config.toml
n_layer = 8
d_mlp = 3072
norm = "rmsnorm"
rope_fraction = 1.0
init_std_o = 0.0
optimizer = "cautious_adamw"
beta2 = 0.99
decay_shape = "linear"
steps = 4705
MLP neurons of a small language model. Each row is named by its layer, matrix (up: input weights; down: output weights) and neuron, and shows model dimensions 512-575. Each number is 128 + 24 x the weight over its row's rms, rounded and kept within 0 to 255.
After each neuron's rows, "fires after" lists the tokens most often just before its 100 highest values on Wikipedia text that the model never trained on.

L4.up2964 [136 124 127  87 149 188 113 125 105 153 122 128 163 131 139  91 132 123 138 129 179 163  99 114 112 126 107  70 168 102 102 130  72 149 157 147  83 129 132 104 114 147  98 145 144 127 136 140 145 145  99  90 129 132 119 160 139 144 128 116 141 173 161 135]
L4.down2964 [ 99 143 110 187  82 113 107 122 150  87 159 122 138 129 172 136 109 116 136 184 115 123 125 154 146 129 145 109 128 131 117 147 158 108 125 132 130 116 163 125 200 126 162 118  92  97 136 107 107  88 134  72 156  94 116 111  87 149 139 132 170 130 108 151]
fires after: "is ", "was ", "are ", "were ", "a ", "can "

L4.up1421 [145 114 106 121 111 150 112 111 134 166 135 160 140  93 128 119 108 105 149 158 110  93 109 138 129 138 130 109 129 138 126 109 105 162 132 157 167 131 146 122  98  87 170 110 131  61 109 147 143 139 124  99 120 101 132 175  92 137 147 145 113 156 140 110]
L4.down1421 [139 176 141 165 123 153 147 180 113 142 107  93 108 149 135 138 157 117 126 124 199 116 165 148 178 133 163 146 123 149 126 141 133 131 107  99 107  80 142 114  88 167 123 129 117 186 130  77 161  98 154 151 151 182  99 112 162 170 137 165 142 155 158 139]
fires after: "| ", "on ", "\n"

L4.up2002 [159 139 129 181 137 135 184 124 127 115 117  80 139 105 126 127 137 126 167 102 100 108  98 128 135 110  83 138 158 142 117  94 138 112  73 125 114 144 159 150 155 148  98 124  90 163 147  97 137 125 112 141 141 105 126 116 118 167 101 122 115 122 123 137]
L4.down2002 [107 100  99  61 108 112 122 106 164 105 157 145 108 128 162 111 139 171 100 137 147 128  98 133 114 143 195  98 108 161 132 137 124 128 138 111 110 112 140  93  84 142 129 127 133 116 201 190 109 110 144 136 159 119 167 132 133 126 134 122 133 131 157 155]
fires after: "(", ".", ","

L4.up4 [130 167 136 117 125 132 129 147 138 119 110 150 117 130 182 120 121 167  94 121 133 161 156 149 108 168 106 130 172 143 104 151  61 116  91 145 140  89 129 155 133 120 151 115 186 125  96 122 134 105 120  85 157 140  98 148 109 159 114 128 123 137 151  92]
L4.down4 [158 101 119 181 145 126 148 146 164 101 119 115 136 149 119 140 135  93 120 190 122 130  51 128 130 172 116 153 142 136 155 128 181 166 137 121  86 150 117 140 132 124 148 116  96 139 167 147 146 130 104 144 120 142 103 106 120 138 174 140 153 117 133 130]
fires after: "is ", "was ", "Lyr", "are ", ", ", "197"

L4.up2293 [179 107 120 151 141 133 166 137 106 147 116 131 103 140 138 126  94 131 166 120 135 133 150 112 173 122 140 110 100 149 166 141 134 164 120 125 116 132 101  88 122 145 110 144 135 132 141 122 114 128 132 112 135 138 121 195 135 130 155 163 110 168 112 160]
L4.down2293 [102 131 160 120 144 145 110 137 123 116 137 127  91 123 119 117 110  97  89 131 140 102  91 106 102 136 147  95 193 154 126 153 113 146 122  63 148 118 104 169 137 133 146 135 150  90 138 110 142 123  91 115 134 136  94 131 134  91 100 126 148 118 149  96]
fires after: "under ", "on "

L4.up1863 [128  88  88 119 179 140  85 130  85  87 134 147 111 123 122 143 111 169 149 126 128 110 137 133 145 106 129 108  93 142 135 113 113 144 118 138 155 113 152 125 137 127 140  94 141 144  95 173 117 159 139  89 129 143 137 117 155 143 152 140 160 152 129 113]
L4.down1863 [123 118 117 145 157 132 145 108 151 128 117 143 125 150 150 108 166 135 144 139  80 152 111 123 112 185 160 130 144 144 170 140 124 110 131 198 104 124 161 109 104 116 145 134 112 110 143 120 161 108 128 118 140 119 125 101 148 110 109 153 185 149 137 154]
fires after: "the ", "The ", "s ", "His "

L4.up284 [124 108 136  79 112 134 100  84 151 132 141 145 159 101 104 127 135  90 145 155 135 106 127 130  93 145 128 143 115 121 115 142 139 163 104 123 138 108 162 137 136 129 132  92 121 147 104  85 162 111  90 130 156 121 149 132 141 114 119  95 164 143 138 122]
L4.down284 [167 189 119 148 153 131 132 144  83 137 114 103 139 132 167 112 113 156 104 141  84 161  92 141 110  98 152 128 154 131 166 109 125 129 169 125 131 158 146 102 135 125 113  94 141 133 172 143 132 137 162 153 122 145 115 125 133 110 134 122  71 135  63 106]
fires after: "| ", "the ", "and ", "; ", "\n"

L4.up2167 [148 129 157 119 140 161 128 108 114 171 144 135 124 139 108 136 105 155 121 186 109 100 129 126 133 142 101  99 161 123 148 149 138 120 101 199 148 140 138 120 170 128 127 100 145 154 120 138 149 145 173 125 147 163 130 109 125 145 168 144 120 140 128  92]
L4.down2167 [102 146 158 131 137 106 115 168 150 144 143 104 125 141 137 141 127 147 100 109 164 145 162 125 121 126 170 155 201 141 126 164 114 111 101  82 103 111 140 123 119 132  98 124  98  90 114 140 122 113 102 162 109  98 152 117 102 160 122 128 128 144  69 130]
fires after: "the ", "The ", "and "

L4.up738 [128 108 165 173 162 119 123 130  88 118  81 109 160  93 143 136  85 146 112 127 137 122 110 156 145 152  96  98 138 114 169  94 142 128 125 110 140 145  91 162 119 109 142 131 117  97  97 137 111 137 144 126 176 128 135  84 140 137  93 123 135 117  79 118]
L4.down738 [ 96 120  71 133  93 105 123 133 169 148 178 141 120 195 116 117 153 121 124 146  73 141 116 116  72 125 191 131 143 152  91 185 121 145 105 182 110 139 132 131 152 107 146 111 157 113 123 113 146 152 178 127 102 138 104 148 118 135 138 130 121 145 119 157]
fires after: ", ", ": ", "– "

L4.up2511 [153 145 129 154 130 161 168 139 115 182 126 107  95 112 157 142 171 139 128 154 100 142 103  75 111 135 111 113 121 150 127 126 141 167 141  95 134 119 116 134 168  76 173 144 173 145 114 143 118 131 103 107 122 147 121 159 124 145  95 159 106 147 123 160]
L4.down2511 [117 133 119 137 118 114 138 163 110  89 135 135 107 170 102 117 188 106 169  72 132 152  94 103 148 112 121 145 122 124 141 123  93 104 144 161 126 137 153 139 110 106 139 130 123 116 124 153 108 105 108 162 146 102 114  77 105 187 136 141 135 125 124 132]
fires after: "; ", "(", "| ", "–", "born ", ", "

L4.up1903 [128 124 140 151 123 126 128 124 126 125 115  86  97 120 121  98 114  95 141  97 109 108  79 164 108 131 103 135 102 162 150 117 140 116 113  88 115  91  80 131 137 121 100 144 100 172 150 106  98  98 149  97 155 136 159  95 176 113 102 158 164 128 136 113]
L4.down1903 [105 143 146 152 137 155 110 115  97 136 136 104 116  96 121 132 127 130 120 123 139 162 130 155 111 121 177 119 122  95  85 139 116 134 125 128 154 129 144  79 135 178 196 130 109  94 150 122 166 167 125 126  78 134 109 136 103 122 155 103 138 175 152 114]
fires after: ".", ",", ": ", "201", "–"

L4.up2497 [152 123 128 108 131  79 144 128 120 144  79 133 115 125 117 130 122 126 112 101 157 124 114 150 114 117 117 148 136 130 111 101 116 157 121 145 124  84 104 122 121 159 122 153 105 150 133 124 153 168 108 132 138 145 123  84 132 187 116 102 115 115 126 128]
L4.down2497 [ 90 147 123 113 125 116 154 166 160 128 212 129 122 107 112 111  83 133 178 121 149 101 133 103 130 130 149 114 161 133 149 154 142 140 134 129 124 126 158 134 112 135 119 125 159 144 141  51 174 129 170 112 116 124 106 147 159 134 121 147 128 151 110 143]
fires after: "was ", "were ", "| ", "are ", "is "

L4.up2586 [107 131 146 119 151 127 164 111  94 182 101 133 161 159 151 124 145 116  93 158  90  96 140 105 146 118 112 178 105 152 132 130 151 188 120 179 167  99 130 132 139 125  58 114 142 104 155 154 106  81 119 145 154 125 141 118 164 119  85 144 166 128 117 105]
L4.down2586 [128 130 131 123 136 130 105 142 118 110 134 130 151  92 112 120 123 111 168 135 125 142 134 163 112 112 140  71 173 128 127 144  99 125 169 129 142 128 104 125  86 122 164 161 133 132 126  90 144 130 118 132 126 109  78 115 106 161 105 105 128 127 111 148]
fires after: "and ", ", "

L4.up1447 [140  90 132 127 177 135 135 138 149 111 104 168  65 105 160 106 124 157 108 136 109 168 133 107 115 131 140 136 134 102 121 127 120 131 142 153  66 100 106 116 103 112 150 158 152 123 155 127 143 120 109 135 106 110 117 130 117 133 101 136 133 117 150  94]
L4.down1447 [144 156 147 113  96 140 146 131 136 115 179  64 158 169  96 143 125 115 151 109 134 114 121 160 127 135 108 109 119 122 162 112 120 127 150  98 168 128 112 141 163 139 105 118 125 123 105 124 147 122 163 164 151 171 171 146 131 122 116 150 107 134 102 155]
fires after: "as ", "was ", "is ", "be ", "were ", "are "

L4.up301 [122 104 152 140 130  89 137 106 145 142  67 133 123 137 142 100 134  95 184  87 157 137  94 125 122 108  91 175 104 139 178 113 159 127 112 124 142  79 151 167 135 161 110 116 115 121 141 150 156 139 154 166 117 128 126 120 153 156 100 114 137 122 119 106]
L4.down301 [146 113 145 171 137 128  98 169 150 128 135 150 150 126 132 116  99 200 118 130 149 167 122 107 137 136 117  87 136  85 115  90 147 147 161 110 133 148 117 115 127  93 109 114  95  92 144 144 134 123 137 133 150 129 134 140 138 113 145 138 144 104 129 118]
fires after: "; ", "| ", ", ", "."

L4.up1717 [163 126 120 116 123 146 125 121 145 167 153 146  96 109 113 154 101 152 162 143 111  48 123 103 132 144 147  77 138  86 148  93 130 132 127 128 121 134 125 127  94 112 120  91 133 130  94  98 146  98 130 134 110 116 152 131 128 123  97 155 143  85 118 140]
L4.down1717 [112 109 133 131 118 130 124 154 137  86 141 110 106 142 120 146 128 114 123 138  82 131 119  94 114  99 127 126 146 164 117 103 155 131 115 121 133  86 127 100 118 127 164 133 110 125 150 158  87 145 142 131 152 134 111 107 138 137 150 162 125 156 144 112]
fires after: "to ", "and "

L4.up778 [156 146 149 117 127  76 140 134 133 130 138 143 109  98 122 126 102  94 120 142 132 120 116 140 144 152 157 105 112 145 123 124  77 157 114  89  97 137 151 141 135 148 149 119 117 121 148 104 181 169  98 107 163 172 141 158 115 120 150 105 116 159 134 113]
L4.down778 [ 93  92 115 164 158 138  89 151 176  99  81 127 104 136 152 120 151 123 133 123 110 107 126 118 145 162 123 136 154 113 118 130 139  95 129  98 133  74 116 127 130 110 148 103 121 144  97 164  88  90 110 130 108  88 119 119 109 125 133 103 151 141 144 119]
fires after: "in ", "the ", "to ", "In ", "on "

L4.up285 [148 119 106  95 143 151 151 107  97  75 107 117 136 137 121 134  87 165  95 109 142 112 123 141 118 124 125  91 106  83 163 141 141 128  85 151 127 149  71 110 123 160 115 131 125 105 168 129 127 139 136 108 145 179 133 179 103 140 107 151 103 110 122 127]
L4.down285 [ 75 113 109 156 135 140 138 151 102 111 127 131  88  86 135 167 133  91 128 170 162 131 135 160 119 132 103 129 124 126 100  95 186 135 108  96 143 155 103 126 119 131 100 130 156 125  77 132 129 137 135 132 141  66  96 117 133 125 117 121 112 104 119 134]
fires after: "'", "at ", "on ", "as "

L4.up288 [153 101  90 154 107 122 158 126 116 151 142 172 134  84 129 109 141 112 119 103 138 166 111 127 121 133 135 152 136  87 183 105 103 107 129  96 111 124 111 134 141 111 112 141 133 134 155 134 143 105 120 106 129 102 128 112  79 126 134  85 136 138  61 100]
L4.down288 [124 109 113 136 142 129 143  96  98 133 134  94 120 160 137 108  87 139  90 120 125 121 182  97 139 169 154  99 135 142 130 161 161 134 115 132 190 121 138 104  98 154 169 138 126 131 153 107  83 133  85 124 167 149 138 164 109 155 141 163 125 129 174 137]
fires after: "- ", "(", "| ", "″", "with "

L4.up2499 [142  91 108 142 137 139 112 106 122 121 112 160 133 127 117  90 117 132 145 150 138 107  85 104 135 152 169 138 109 117 134 135 116 152 147 162 147 159 129  70 161 111 144 108  81 127 138 136 109 164 166 141 164 158 149 116 102 146 148 123  99 127 119 126]
L4.down2499 [124 139 181 109 143 113 128 106 146 149 159 142 110 147 128 140 143 131 128 127  81 131 150 118  86  96 117 134  94 130 156 181 110 103 146 124 119 119 168 142 122 133 140 139  82 131 165 116 182 115 113  86 174 104 115 130 141 154 143 160 142 153 110 162]
fires after: "the ", "of ", "The "

L4.up1836 [124 130 142 171 117 136 110  95  98 109 171 135 128 182 137 124 157 120 154 151 144 122 127 141 139  98 127 113 107 105 159 144 100 163 132 160 129 150 165 154 185  82 125  87  99 103 129 130 104 155 141 100 170 127 147  89 114 121 167 112 112 100 134 149]
L4.down1836 [164  87  87 148 112  97 152 114 151 149 150 140 109 118 137  77 137 153 112 167 129 111  84 132 158  73  92 136 119 160 117  98 144 139  87 113 121 126 134 173 147  98 124  96 126  88 149 130 183 154 112 161 170 115 130 102 164 164 140 148 125 170 169 178]
fires after: "the ", "in ", "later ", "The ", "of ", "2 "

L4.up201 [139 145 119 137 145 138 117  94 148 131 153 122 121 158 119 118 146 150  98 174 150 102 141 125 144 138 128  88 127 133 148 145 149 108  97  87 148 149 100 109 137 123 109 113 162  85 107  56 157 153 141 133 136 141 113 131  98 117  88 116 160 121 108  97]
L4.down201 [139 119 164 177 141  98 130 135 118  75 137 174 109 129 138 147 125 114 125 143 133 122 102 100 147 146  93 137 109 137 152 115 122 165 114 189  98  92 130 132  92 149 155 116 133 109 113 137  84 132 101 113 134 127 108 144 162 119 166 136 121 111 135 145]
fires after: "to ", "not "

L4.up2940 [109 149 135 156  73 118 149 118 140 147  89 155 136 101 104 118 138 138 134 113  88 118 137 163 152  96 141 150 117 131 113  96 142 134 104 139 138 151 138 104 152 127  72 131 116 117 109 139 115  80 134 129 160 153 138 126 140 184 124 159 156 127 139 127]
L4.down2940 [143 141 126 158 157 157 134 134 130 133 151 161 158 145 134  88 138 129 124 145 113 143 168 117 174 152 115  89 102 107 158 145 174 125 123 157  98 125 123 105 135  99 160 110 136 175 168 106 147 144 163 119 106 117 143 162 140 106 169 154 145 150 120 140]
fires after: ".", "(", ": "

L4.up871 [168 104 109  78 103 164 132  81  54 148 116  93 126 132 111  85 147 125 164 166 128 109 114 115  93 137 128 132 107 136 170 123 133 164  70 143 129 111 123 108 105  99 109 113 126 142 128 142 135 146  91 144 104 124 140 138 125 142 171 154 109 159 125 140]
L4.down871 [121 129 121 155  79 126 156 111 130  90 136 138 132 113 164 146  99 131 111 118 140 126 155 132 137  90 105 132 144  82 143  84 100 110 152 146  90 155 153 146 153 149 150 130 100 136 119 101 165 181 111 155  62 130 133 130 157 103 144 189 158 112 108 141]
fires after: "| ", "on ", "On "

L4.up1598 [165 159 132 134 148 146 130 162 111 102  88  74 140  83 150 134 146 160 123 126 126 125 115 102 159 141 111 127 147 113 169 117 136 157 145 190 114  88  87 131 136 118 136 165 134 140 171 192 120 136 137 132 141 119 122 138 144 136 127 152 124 153 146 109]
L4.down1598 [134 116  80 120 118 179 166 127 149 194  91 139  85 147 152  86 126 128 149 108 105 136  93  93 124 139  95 112 129 119 117 112 179 147 119 130  91 141 128 141 135 126  83 105 154  78 141 143  99  95 122 122 130 115 146 133 149 104 129 137 124  90 154 129]
fires after: "was ", "is ", "been ", "as ", "were ", "'"

L4.up1791 [ 92 128 122 134 151 130 169 102  93  81  85 160 134 134 124 151 124  97 165 106 124 128 104 112 179 169  97 146 129 103 105 106 129 121 128 113 150 142 161 145 134 144  94 127 118  99  90 153  92 147 128 113 136 134 141 133 151  94 114 140 129  94  77 122]
L4.down1791 [121 118 112 145 126 125 110 139 154 163 190 102 100 146 127 130 113 127 119 118 148 143 133 147  98  84 163 122 136 100 136 144 154 126 157 123 115 146 108 134 115 101 131 153 164 131 134  84 194 147  96 103 112 137 129 120 132 179 119 103 125 148 137 134]
fires after: ", ", "), "

L4.up904 [165 136 114 122 112 106 133 127 113 163  89 114 124 128 119 128 172  96 139 109 158 120 151 109 172 157 109 112 152 144 150  90 122 132 132 132 146 141 149 154 143 145 147 116 117 134 132 151 136 129 137 134 130 120 112 146 152 157  83 129  82 182 163 114]
L4.down904 [ 93 139 144 106 125 170 166 132 136 105 147 145 157 125 129 114 119 120 127 145 127 138  81 165  93 125 134 127 134 152 136 158 168 102  94 162 106 118 121 171 146 136 105 129 132 118 125 143 158 135 137  97 122 162 123 109 113  99 163 107 165  99 117 115]
fires after: "is ", "a ", "can ", "are "

L4.up1602 [147 153 127 107 116 190 152 156 110 105 108 100 121 135 141  87 123 148  99  99 150 126 141 118 100 130 145 121 148 137 139 137 100 105 102 127 126 153 112 107 110 151 109 158 115 121 131 122 170 163 102 143 121 148 145 128 123 181 108 131 131 106 133 131]
L4.down1602 [116  84 129 155 145 133 100  68 102 103 157 130 147 101 137 117 139 131 136 169 106 143 114 135 141 142  90 139 133 101 113 150 136 149 131 130 148 113 137 116 115 119 138 113 117 135 157 103 134  76 115  97 125  72 138 124 139 116 161 125  97 136 125 152]
fires after: "was ", "were ", "are ", "is "

L4.up1950 [120 149 116 143 125 131  97 128  89 127 140  77 119 152  98 125 121 150 131 129 104  78 128 169  91 141  96  88 138 158 149 147 123  88 141 112 126 123  86 176 135 125 116 104 111 110 116 115 129 137 169 105 135 120 179 110 134 126 123 131 136 157 135 111]
L4.down1950 [123 105 133 116 134  76 122 132 132 112 110 102 117 159 153 122 153 134 158 100 126 127 121 107  92 122 163  99 140 149 130 152 119 167 146 136 163 121 141 124 101 119 108 180 110  99 142 154  77 107 161 158 113 111  48 123 141 116 121  73 131  88 152 160]
fires after: "the ", "The ", ", "

L4.up2874 [115 140 102 146 126 134 113 105 138 176 109 120 168 178 105 117 109 126 107 109 143 125  85 128 141 132 165  66 139 126 118 156 160 132 114 115 218 126 136 147 169 100 187  81  78 130 160  90 152 149 137 121 118 147 137 124 115 123 141 141 135 134  74 136]
L4.down2874 [174 149 103 115 101  98 134 174 125 146 113 109 110 120 135 153 145 103 127 129 137 119 139 124  89 106 133 160 151 163 158 116  96 102 144 150 135  84 127 128 146 105 123 131 159  95 140 129 148 119  33 147 137 108 115 104 108  86 117 141  91 160 139 163]
fires after: "in ", "of ", "'", "25 ", "to "

L4.up471 [114 127 112 158  92 108 131 123 133  63  91 168  87  75 139 140 161 137 133 147 101 120 182 142 163 147 137  78  99 123 100 118  90 134  99  94 135 104 132 136 128 122 134 168  84 147 108 112 162 100 112 132 146 177 166 144 134 142 159 111 111  78 121 112]
L4.down471 [118 112 134  85 114 143 147 113 131 140 132 107 149 136 118 124  76 120 111 131 176 137  69 122 130 121 120 158 127 119 137 116 183 109 163 156 201 139  88 145 156 160 164 106 123 124 119 156 131 114 132 132 115 117  93 109 119 146 116 127 134 150 134 123]
fires after: "|", "0", "25", "10 ", "In ", "During "

L4.up2705 [153 127 132 115 113 148  99 162  86 134  93 143 133 110 137 126  53 151 100 134 148 136 128 119 114 197 115 151 163 136 138 121  94 153  85 131 133 146  91 109 118 153 177 131 171 117  81 141 164 165 115 111 125 147 150 127 103 169  94 152 101  97 142 165]
L4.down2705 [114 147 150 128 115 116 102  98 130 113 137  85 181 154 128 154 144 126 129 134 118 199 192 141 105 130 134 112 152 128 108 108 125 174 129 138 121  94 110 122 119 119 104 132 178 137 132 118 109 115 125 138 140 121  94 153 123  93  98 161 147 169 153 137]
fires after: "be ", "are ", "is ", "as "

L4.up2664 [138 120 115 134 108 143 139  55  95 134 103 148 158 112 135 136 165 147 173 100  94 120 140 142 113 142 103 148 143 113 158 166 147 187 125 133 122 119 178 118 112 118 138 131 131 126 117 139 156 132 121  79 139 125 134 122 131 190 114 129 139 153 116  66]
L4.down2664 [154 159 168 114 122  80 155 155 144 156 118  90 109 107 138  98 116 100 157 120 131 166 146 121 152 135 112 137 137 135 120 138 153 153 149 116 152 121  82  99 160 130 117  66 120 118 141 126  96 169 121 155 143 134 126 126 110  95 115 114 107 129 144 121]
fires after: "\n", "drums"

L4.up2087 [120 177 138  96 102  92 134 172 122 199 142 128 129 172 139 121 152 139  88 152 133 105 146 140  81 128 121 136 160 162 146 151 108 108  89 147  95 140 123 157 128  96 140 115 147 155  94 115 161 117 144 152 171 125 138 163  92 120 195 112 148 153 178 122]
L4.down2087 [158 110 134 153 139 137 135 137 153 105 104 150 152  99 135 177  92 107 154 108 115 146 116 115 171 152 161 105 140 105 134 109 119 124 125 134 165 134 172 133 153 126 162 107  81  92 141 133  88 104 142 139 113 140 113 116 134 160  90 136 130 147  77 122]
fires after: "and ", "the "

L4.up1218 [170 119 107 136 159 149 132 111 115 143 138 134 125 170  96 127 124 110  91 126  93 170  94  95  85 101 143 102 126 110 126 140 143 147 180 142 139 127 151 141 116 130 126 149 126 147  74 123 145 123 122 154  96 134 118 174 130 121 168 111 149 133 112 149]
L4.down1218 [ 79 119 117 129 133 139 103 124 126 162 123 144 142 190 118 111 133 145 112 159 131 115 102 145 124 160 165 126  91 176 128 118 134 116 145 142 118 150 109 109 109 163 145  91 120  91 153 139 113 143 148  90 135 123 114 141 111 134 135 144 157 123 116  95]
fires after: "There ", "| ", "there ", " ", "householder "

L4.up2223 [118 145 150 134 168 150 150 121 130 107 137  90 138 155 144 135 101 160 124  76 115 107 104 105 129 158 114 135  89 131 160 128 146 121 145 119 113 137 124 138 150 111 140  93 128 153 143 138 150  79 132 119 166 104 136 143 146 109 134 193 150 114 119 142]
L4.down2223 [101 133 125 107 122 114 123 166 115 123 138 168 132 103 143 116 158 107 112 156 119 168 131 138 136 143 147 131 124 122 141 133 102 136 118 126 133  88 148 158 133 135 139 121 111 116 154 148 173 160 138 128 142 197  87 134 136 125 168 104 139 161 145 108]
fires after: "–", "album "

L4.up2157 [133 131 159 128 127  80 138 146 135 114 146 133 105 110 138 139 131 143 139 130 133  75 108 139 128  98 164 119 112 167 102 146 131 125  90 112 157 138 160 139 136 167 144  99 107 123 136 126 128 172 152 139 122 182 141 132 149 130  89 115 144 110 113  91]
L4.down2157 [118 160 130 124 100 149 158 136 100 177 120 150  95 165 140 132 144 111 102 100 120 153 134 135 149 122 117 133  96 120 139 103 110 114 114 154 135 122 116 142 199 119 121 135 137 109 128 177 118 106 161 147 114  83 126 148  71 157 118 120 122 116 121  88]
fires after: "in ", "the ", "In ", "During ", "from ", "of "

L4.up2256 [128 127 125 141 139  78  88 108 105 159 119 134 105 110 121 129 135 126 135 135 116 113 143 113  94  97 115 149 143 135 164 130  86 129 135 132 154 135 126 132 111 132 127 129 125 100 170  94 150 149 139 117 121 128 168 136 149 133 181 138 134 174 115 154]
L4.down2256 [131 154 128 172 141 129 154  97 161 140 134 134 122 109 155 136 153  70 127 127 118 130  98 130 137 150 127 114 147 109 138  73  98 115 116 149 102 131 130 117 127 114 126 144 151 131 102 119 108 100  69 157 128 134 128 163 160 144  92 125  98 103 114 104]
fires after: "\n\n", "-", "and ", "| ", "T", "; "

L4.up1315 [126 136 143 108 178 111 136  79 102 128  97 126 134  87 207  77 133 113 137 114  81 113 117 152 142 163 153 145 132 100 129 103 125 141 116  98 111  98 149 140  97 123 113 130 145 134 143 151 113 119 141 135 141 161 129 152 134 212 115 128 158 107 110  99]
L4.down1315 [151 151 167  89 115  74 121 109 148 147 134  98 127 117 107  86 163 109 125  99 173 143 114 130  87 141 154  98 145 157 125 135 127 115 152 116 155 134  96 158 148 125 127 117 125 190 156 100 145 150 154 126 111 110 103 166 125  84 135 114 140  99 145 130]
fires after: ", ", "), ", "; ", "ase", ") "

L4.up896 [110 124 126 117 169  99 153 151 137 131 132  71 136 124 185 123 149 156 120 117 159 119 127 126 124 111 168 143 107 166 147 165 131 126 129 111 108 153 142 136 151 127  92 133 145 137 135 103 137 138 134 103 109 188 160 192 141 120 130 143 109 116 110 107]
L4.down896 [133 178 143 140 123 168  99 163 154 124 137 154 130  78 106 140 135 103 111 160 137 163 107  83 134 109 120  80 176 111 110 123 140 152 154 184 112 142 135  94 143 136 168 110 185 150  90 132 125 150  68 112 105  68 122  98 151  99 140 150 146 117  96 152]
fires after: "the ", "at ", "in ", "to ", "on "

L4.up1221 [147 141 122  90 154 110 117  88 144 119 128 152 129  88 142 145 127 152 124 152 135 145 137 106 159 134 105 111 191 132 130  99 140 126 116 142 142 107 112  95 121 159 103 136 116 143 135 118 117 139 128 102 150 134 135 103 164 156 113 138 135 120 180 134]
L4.down1221 [134 147 125 152  88 110 124 184 115 124 133 141 118 135 109 137 116 164 140 117 141 109 156  88 144 163 106 160 104 130 132 129 133 137 148 121 173 144 129 155 171 140 124  93 134 135 101 143 147 141 159 159 103 131 122 153 147 102 159  84 127 121 108 124]
fires after: "is ", "was ", "are ", ") ", "were "

L4.up1874 [155 109 111 109 117  91 169  75 112 186 130  99 132 108 117 136 101  84 148 147 157  93 118 112 118 101 162  81  75 125 145 167 105 121 116 161 188 159 139 165 165 110 133  97 108 148 133 113 180 173 140 155 137 128 129 135 130 111 181 117 146 120 154  91]
L4.down1874 [154 139 139  85 132 120 109 127 150 106 134 137 145 146 167 153 103 123  35 122 100 145  91 140 131 117  79 162 139 109 138 109 138 122 134 105 105 141 165 138 148 118 112 137 149 128 121 129 112  92 128 126 107 121 155  89 113 120 134 168 133 146 151 135]
fires after: "the ", "for ", "of "

L4.up1449 [157 162 134 144 117  94 152 125 137 119 118  86 140 147 175 131 131 122 102 142 110 103 107 113 119 172 110 162 171 170 145 113 130 138 120 125 125 123 126 103 127 103 122 120 151 137 125 142 108 152 148 137 173 118 126 171 144 116  98 154  91  84 118 144]
L4.down1449 [120  93 132 118 161  97 137  66  93 106 163 112  90 119 133 121 129 140 167 111 127 123 153 130 104  91 136 129 114 110 151  99 150 105 142 134 120 132 130 135  91 101 138 101 104 136 122 137  98 139 118 110 158 134 134  99 139 155 157  85 135 104 157  96]
fires after: ", ", ". ", ": ", "on ", "that "

L4.up1225 [157  99 144 100 153 146  92 172  93 119 112 123 158 128 168 139 127 160 120  86 116 112 123 131  97 143 177 121 138 173 142 109  87 191 195 140 139 151 152 115 125 100 138 103 150 117 151  93 141 119 125 125 140 108 147 117 119 108 168 171 152 194 140 134]
L4.down1225 [111  84 151 174 167 148 123 137 139 134 109 161  99 126  89 158 175 161 107 155 114  92 155 150 162 123 136 135 120 104  78 168 102 119 112 100 144 119 140 121 113 125 127 142 124 161 148 154 148 145 152 134 134 134  85 117 127 116  91 155 116 105  98 145]
fires after: "'", "al", "of "

L4.up2040 [145 139 164 147 138 139 156 111 127 130 108 102  62 123 149 137 101 153 129 162 150 118 133  77 127 162 126 131 106 142 131 101 104 121 137 153 116 171 111  91 164  81 136  89 144 122 152 131 112 123 123 148 197 126 165 131  88 129 142  99 141 103 119 133]
L4.down2040 [104 117 134 122 157 121 150 152 113 144 100 147 132 109  97 140 142 151 114 144 144 119  97 159 106  84 127 168  91 159 101 140 123 155 117 108  92 170 153 141 123 148 117  94 125 122 146 110 130 161 137 159 145 121 142 133 122 139  92 146 109 119  95 137]
fires after: "| ", "On ", "on ", "until ", ": ", "– "